Weights of a small transformer language model: 6 heads of 64, untied embeddings.
MLP neurons of a small language model. Each row is named by its layer, matrix (up: input weights; down: output weights) and neuron, and shows model dimensions 64-319. Each number is 500 + 40 x the weight over its row's rms, rounded and kept within 0 to 999. Numbers have three digits each.
After each neuron's rows, "fires after" lists the tokens most often just before its 100 highest values on Wikipedia text that the model never trained on.

L5.up222:571537489463483489484518576541488518477501462506561482439508555466534439588536441500543458421512482572449443463463481499493540515463465467540487479458513486498455518463489524521506537461461462465415536584502490470385523546443397553484484481446515506460558549485472487495471510459531566450577514537466534539461537474496470474516481509553413524443477582486539480476467433579548438543502522482471531500553502455433493486493477470405514497516475524465505460524493489472492513502544512499538484513496542525475521560545433496476476536525507433511485452475482494469591602524522509519398515507522487457471545594491417496496547493531477492494480512519532601493580452481531537479563444526535552512573434456504536491512515458542429501517470447561561477543571541417443494481445464
L5.down222:594475513467542492483565458485520536510475481465505533456482543480559451530487505510451478490543461472436494483500566477538464505527520477546507563570455536513523515525542559459500534473509472502516480548568394447519477468477465538473489554565541476476506509473483448426544477429500530540467439480441547586538469554486436527537543505555514511492486495519476542513451478476490538543531563622411490488467443439548487511532521449494532462495458492522534414512430437466525530527550526591537478479465558524471551535528519489533494493546504510436526539507427441488512498490575472541511488457498486467441536470492498484477485556529541521480533489474521454454476535448521506500495463491493458467543516414452576522441510456524436483486549482593486529479597500433445527541491489
fires after: " U", " No", " C", " zone", " code"

L2.up760:485618489512512547484489485522530511544489355488547559518497481514477507412531509533518484540512491507516502550528510475423486527453499526536543472510519510484544487449458508543482512484471477501486411438509602515467494580515503537448497484511490506541463441506469481532493498476522514455455508486532577462528465517501555479482518490527481533535432553478451493527517565489450524480504444538555523490537566493471530503547468532521457549600467405440512514454563439507495525483549499526526427560472506496433523539518490484462482437483467507561479510506539442519561537556508561502487455448411521544432452496441557509541477569469512460497490494437435497476530456489570542499494404544433533414477481496546447510504462534516537567506466511481475401496572521586437496503475499
L2.down760:574468546545556500474524508504555477552543468510583464509482518501470507509486498412503490522438396532507515527557446511468524504486474525489557475493483495452551538488554504523515493485471502485527425481500490537439454473553482429491418501507542522512500510540490454491512431479491457508466546494533545481461498527481513493466529505487434518523495536505515568501521607508483502520522472524516572516440547503479521469480517529436484485563570497513543555452473466525473417506529485488528512486499490487493500485566444488501420480581557526572505483533501541524433488505466458481508564492604554475539522467498482480458552453515536508500525475492451532511467495421489504483439480489595492471472517532467433576501480509418487490497505542475519538472476410435453374523539489
fires after: " R", " re", "ers", " r", " w", "s"

L2.up1460:418455485521470482477475527473460501532489541490468532452446453551450484492513505498511523508507429590541435575488529498507444603460464483503502503472485518489560454493433488496494473459526458495471463501468516520464494550507516474557524559524526544510527576457535491430479492505506551422474528484554448505547462514517477450483484354541488547521448452527506471536476546468458491491506462512527520503514520458539513464551447524434556496500429511429511464529471531498507476492472498418520497538519547441441523571558440464581530465425439520525565410498507457516479550456444615511451544483468585479544490524516465471535496478442482463508540478529609560490524525556472506499469542435548481559529513458528464511423480567501576493487531521482524478553433564530451470506512469
L2.down1460:484548458489535497519553575471519528422532441491559512550525515551497541506474486481472473501527465481470503571462521450544653487511516510493432480525486529464448476558510490440456516554561485497531492479520513491511518522565432452486435511493468577482440504531459561491584431490459476490484573550500552544493487473476599499481473523448440517566492452466517541525415553437433500436512550496439557517547504524493519459491577458485467402494448504528458500489547551533497501499478510540603500429486475483483487592494482458507502513500545502514451551475536554462528546474462480516509518511550430549496535449540541526502533469450533500516519447458499524456514491472471536572540512488486527543558504491492522561521459448450474471492557529464496450522547497525537480512554546
fires after: " w", " W", " b", " st", " let", " St"

L5.up1284:482537502564478483515462539491483476524527505449593492421479532465503440426516471463524496568417447546503505545512548499509528544508534465480522501495416443598581528477468547429470570555539570527483557500498536452421514502508422478467518479508460449549452477476539470492477523459571538549578548457489446452512499497524493426503482483402483439525502514528511531523473432492433488428464470567505546574560420481477399510552473511484536499490571534504549448512568521524451506514431480502500543439520512517464427484556511496490574487549539457436505438481469508508534493448443496482504539489564502538523503534560458525531479495516478437496555519502520494528519490479530491514430460474498527513557457488431479506493601479552524610505551520504444526460517501486473544559445463
L5.down1284:500469481500507529499483534499510528507483492519447513503526449525516485470526447473590446514510480514550477500484485483441510500461528511426563493428556529499514548541493489501519531559519565470531473513422524444441591504521512540467391513487446472500464433486501436503492442501533527516544499560495480452528490492473553508499478505539487412559493491468506489526500427508558462524556457468599452428459463439595522506505538492508503532475448491475517502524492509538481438469616553503519490577475535500560452502526503433527494456536497477476526490481434506480591473487459514492483465470539487539451524505492447513515450493467540483497506494544513511470501463545487525527529509442525521468549428469542549557458510514514512540515372520530491511569492438448528510492486452
fires after: "\n", " Re", ")"

L2.up1452:524500577506475509551494582466486482417477447504467496479555448472462421409457474510557488452593511474529526488488505420522460450483501500485524464502470476458519534517530529592513504495489517497552542515599511431521517543505467535560501524556447466483425511506531551459473489517498474475485525483497423487456503490459472494495600464515528438534475486466573579468488492539555494463446453494526539497512498540469549575536487525519443518543509540503504490505533513568477474414465567494515564557498516386442575548478546484464497479484495512491471537445567501491464501482535560491498463521524458429535574513430506548501429493461507517491501468521438524518565497468526545495549448540560446463501562539477502459524472516458416473499405501509520477561528478479479539525491536
L2.down1452:536496455479495504505555511515510430597523541505495510517602544489547472394532468509524445570549485564450516498572471498460468473417449434520537523434507470481482518537442508518480563498491538472507491462425460536566487445505491549487515451500498435519540462525486546531529530454527517461464413467476550502519500485492532514445528411494572490501581491473532491490510448528483493519570454552553483518518490543471493484512470519552483480425441555486514492489480533501544521510445534485477497493465468549476528568506511541500497527514486519515532426441495409484508482480422552513543554497476477497480483583488553489504436520535436438532513438431533472609504472481517508497456481513483501462458489513533466441447451438481541464433467546532484479436566494552472546444536488
fires after: " N", " C", " c", " n", "N", " Pr"

L2.up756:466487581467570521519550529425504462489513517464448547474533482491451462490533524519437543517500529504496524519531478506494487472472522568484486511555528495526479539572446502529551479448561488537460494440488452438542491598461485443521510451548503514583474516503509446480537542494501511477470436479499432515494486521514468417457560427524456471476410553523521486488523483481517457496450515476486553537533620486438452592466507500478496537501453535538502468478529499497480480471508499533482542517507484431541455449508452496499487416483480518566513498519525482482526503523508488469455514491569540554427546538447466506543454467618579488509485505510477473446582461429490446410513533531527600460489466530471410467568515502496451495550397481492450413537489554518513573548507513
L2.down756:475457506488497439568617490485495509501510559533474459541405431464525471524490491440482429471441516493453558479523485481493497451483541517484529522447531563513478474517451514523490536482506505520447476459520509478530472554539495475497452525515497591558483448541499512482503478542556471505466381461532517475512485440525485486503508448556599420496473587538495506513534512500473541449542507474506483474592498530464505495489528496516436534529464526587487562461547425526508457506519468542560477469475470477461438517483480506473491528451500502463555526500523518480504475480542533563489512523595431503461525487474402454510504547529539507518514488554471488572493518463438499444492501510497491500508533504491515494520537481512543520573484503466447458498480470535477552577488598
fires after: " L", " n", " N", " l", " third", " first"

L2.up930:444480506450493577479408450488463456438517476548525531514458448460462474458576539493574505457510513500507448460481496527542471490540507542487502469495498530458447440551506471481529460544447532560512498478481469464530514497459461527536535520511446457510497553519506519504498447518493522474589541489423498546505490486503516585461560491509445451507492549496495445497485490516501491499428551493490533567569507388507523544555522500515518510455505494528520547458496555547454559482498593509490544424517530450472479481476565497544473513526423535514515451393498578522490468476580509521503512503543492488410443504498451508447447506453527500501507523503501483432457453454465485491528534542531427448445484591499463434567459546534457517483499555436512447497471551529509443480477541
L2.down930:562540503496548493454500449459494579523565504562491498537434510485530523497427474490520477428496480417438487486565548415519550470562494516520499511500445521499494481497473512539508468556512495499513456484451533583559493494525486522497514496549529503474511434437442488445523497442510488470471564453508464484481533535545515547526395495457490445547571413501548422545467499523506488524585465434490534567533563535511466532508570507541496494476491493470561504468516467536456529477517517532471532548510494501435492507521466426494529514538529560504534427564535531533502528493475437467444587493500541489471514433479520581445533511499513463596584476464502470511535434490508474485485433549491430543554499456497481505406474506456569515486514469438495501482472547474454417421534444
fires after: " c", " B", "B", " C", "C", " An"

L2.up503:513538520546456493479484547557583530513506481526588496542488522438576453555463452556482487490498510473536497522503499475519500565469432510491499512453454472492541467553507493488527540541481490430508508507436492490509526502479525564469474515558509503579482533494530570517492444456531557600484493510436482467429481530489492477474475517516528493454425535476558511564481508493467514563527507448471504495486458482476508491497524416547585557555497526500484513562548487504481491510559483476448496549493450563480499427423442422453503456448527521486453510509453463491498555443464541536444455483500493470525542504607558552522517478414543496520477487481510558437488489502419430476498489483551511501536477520471471523475556401523487464574463547555560486472550527473452538480523502
L2.down503:536462504495470543457484501520457477556466494437502497528480486519535554471511548468498474476467438463544437480518514514449448463474488500484510491468498480583458506457458475490499478444587502586393651439514449527470498427499452527484499468558523540542461480563451417511521557496520405498472506462570532489569508503469423523535490460466479422528516424523497494520503517541480447518536561505528499554532503492498495513485552460503601441446512520517501514467433562544551459468478496490524508483563537527478433455542545532560496519593487511518505527472463549472455524492526452524538454553512510485418523513433542562514550485545513554436487548531507531490510527525553494541474506502535569549454459437486482489533534500546572555476563509484520531538535507532460449490501472
fires after: " C", " U", "C", " Cl", " c", " h"

L5.up1196:477473557515487495445462547464544555465465473503533544434490481507467430529482468412473531471489537506475412414539538485528487564509517446511494514601447467571520483451470492478486468528438523494541517480498555524502530548431470470538531497430574461487491495554573565514431495491442575481582541497517530567547488486491516515561477528456569471511517552463510537603479475487515476473482446527479606533497507486514449493521564462448514533491482511502544526499566494545473523536497456443473513534531519514510561473546508532540538446514537506412505442511458489565529449477441497516517534535423487483480460433466487502554513465521489455504544594423500516555459506515478543502531563533537517535452468497506478428448584521505510438492516491502451520494449408531455518569497509
L5.down1196:510490469517584501520553533520490562514446483535398511463493452554553413526483491460540512456452548561464629483501476530515442508459505539556490437443435520568490466513540458501490449493508515496538540511536481474467550526565500529545516495535411520435481448467479515541511421520439493587463489439560542452490523470437475491491467543528506483517547468490505467528568553508556517465585463488568519466494497466465429487528485506497465550494528449518525490465488504507534431519474490475449461457526484588594539520440484530470506448475450538543484517492468471499514460474547505507503486461480535451509481480461465512485533499459523545515485471533487447502479569539509590371466472546454389538482501534506488498517536509509470597559479517486507480503500529510564482540513433
fires after: "\n"

L2.up838:446437520426425499522454453504526492490491443511509477492463476520430527518537524525512501495511470575541494490490462491514475555489538525539493428602454505498512468443541546484489540543478449539535481463526494576502511551464506513494461440535517485491516526523558527556478474501485496492520518471474473510525485543522521482533517503621544491447469589527466453438531558443465525528462491411486457536467501459502515507578508547480503504516571469360523467472522599515499520552429486483492522458462562457508567501499467512457495532490480499506519530519554480432501511497560504473553484461506479505489435504492464487483529504494517558471574474606427449509506461445541545515519416432495479483466475430566482419512565593526556561503494505517482536508525518457528432493443531
L2.down838:459404477497496525502505482508464527537500484486506498441432519527510549496473512485472533507458487485565530448482456590516537479493544547469581493577508434504487448512514486508479513535481471592525489496468464567511465522412507441542490485504462560408502530526477482467471460506481460484510507510502490464474563453520485475500515487475456489485493599537549413503533517503431497491502488462526507501423527467503574475482604510523480485527526494490516493514474498514585501572438430577509536472475452558576573475526495498451459563488474471548516492507460432471494441503491497431509533493511495462483474510493457613517489508524513509507532509527405535503461475521477501506464497550381518441467514547505517478508510583495487533556474564495578508518537568546494470509484480
fires after: "S", " s", " S", "s", "ers"

L2.up774:543525503476524533469443593541496552503464526442542529509504459527524439505502520433530493500503499512542532481486510475501462493539446461475417478502521436538530526520515476486526572522526495423519543512520485524436508504497499490592550516534578465526513486481540567418495525513534464538516545457511467538515474475443532498505467480490488459457491541483574594447479449504484526507488501526450561562541489495464570504516469516515455552509477551498468501485520592457464537523480543523515534438470502500401442577474522581580517489452440510520598479484510570505449571434493539432446523458498424399522541544517428491485458584489460455475485445447474441460499508482460482524500546470534533506546515509412479461532476414481483514546526555468475552487493543500454519549470466
L2.down774:541522544474505609518475499574484528471524424550518513515449565533537529598435502454445460526558455509447473525488560489552476545559535466620490507505560480528493453440519530426527470524548538526481527472528503428443491561551456483462523497548562537504540494533506486511516477509496488525534523507512476458520450515480468518513522482478535454470562494467517573488447444504448518484487548494479542580536518528569526524458481476477476468525505545501463465409518479491493492510552540478528549497386582521461462515521540482535456451537472448487470454537516475495498518469537457465563494529581574568501554481490517436515459581528529461488520468556509486484530518461531486515538462485532545506510494457505546544518502470508542478460458500443529518451425552457554481511493475
fires after: " the", " c", " C"

L2.up762:499539512505546503528587608493480471442412485488427463537455500530493514486479479518569550511495546522522529567465494470494487482535455509553473488520399521463465475444474527540482522536467452521485509494482445522465550542390499505437433478478454564485477516506477506438491501538542596449513463447502499482500480463489480551477554433509503537436476531440598609590492432447491470512471535465536476494478532534454474549429512506572523567584535553524541466455593414501497476451528511465457560498514504470445492461518478467454478431480449508492473501536546525488484406481506474538530512444498506471536489512468456537501439512438514551511501528507537508495502570459506528506506527498543470564535535502438468514550437530535402527533420447486477514513553439528493564514525525
L2.down762:521474477539512530531558523505502516489518515539557406470487520568522532555486519416511476512464474539518545458405489412462436557407536451481503495550462496438436462462538531462467498455517460518462554523464462504508532504460453498518444425549493474428446521529472472418516518597517464473493493492518445490481491434502497563574556447455514479495504586462591503558385472515518452532463433520519537516538504431502526508464470505538424548479460469517513564486439439564545482544530484547542552504579555531473524478507446462488515447458526507573549397488433466503521518488486552504567446565459462472537496530521412488515485466440519488510504485485498495480492537578459488541527536443520439481490505550473467522508531499518522491475432524509474442497553464527535529510549502
fires after: " N", " v", " V", " C", "C"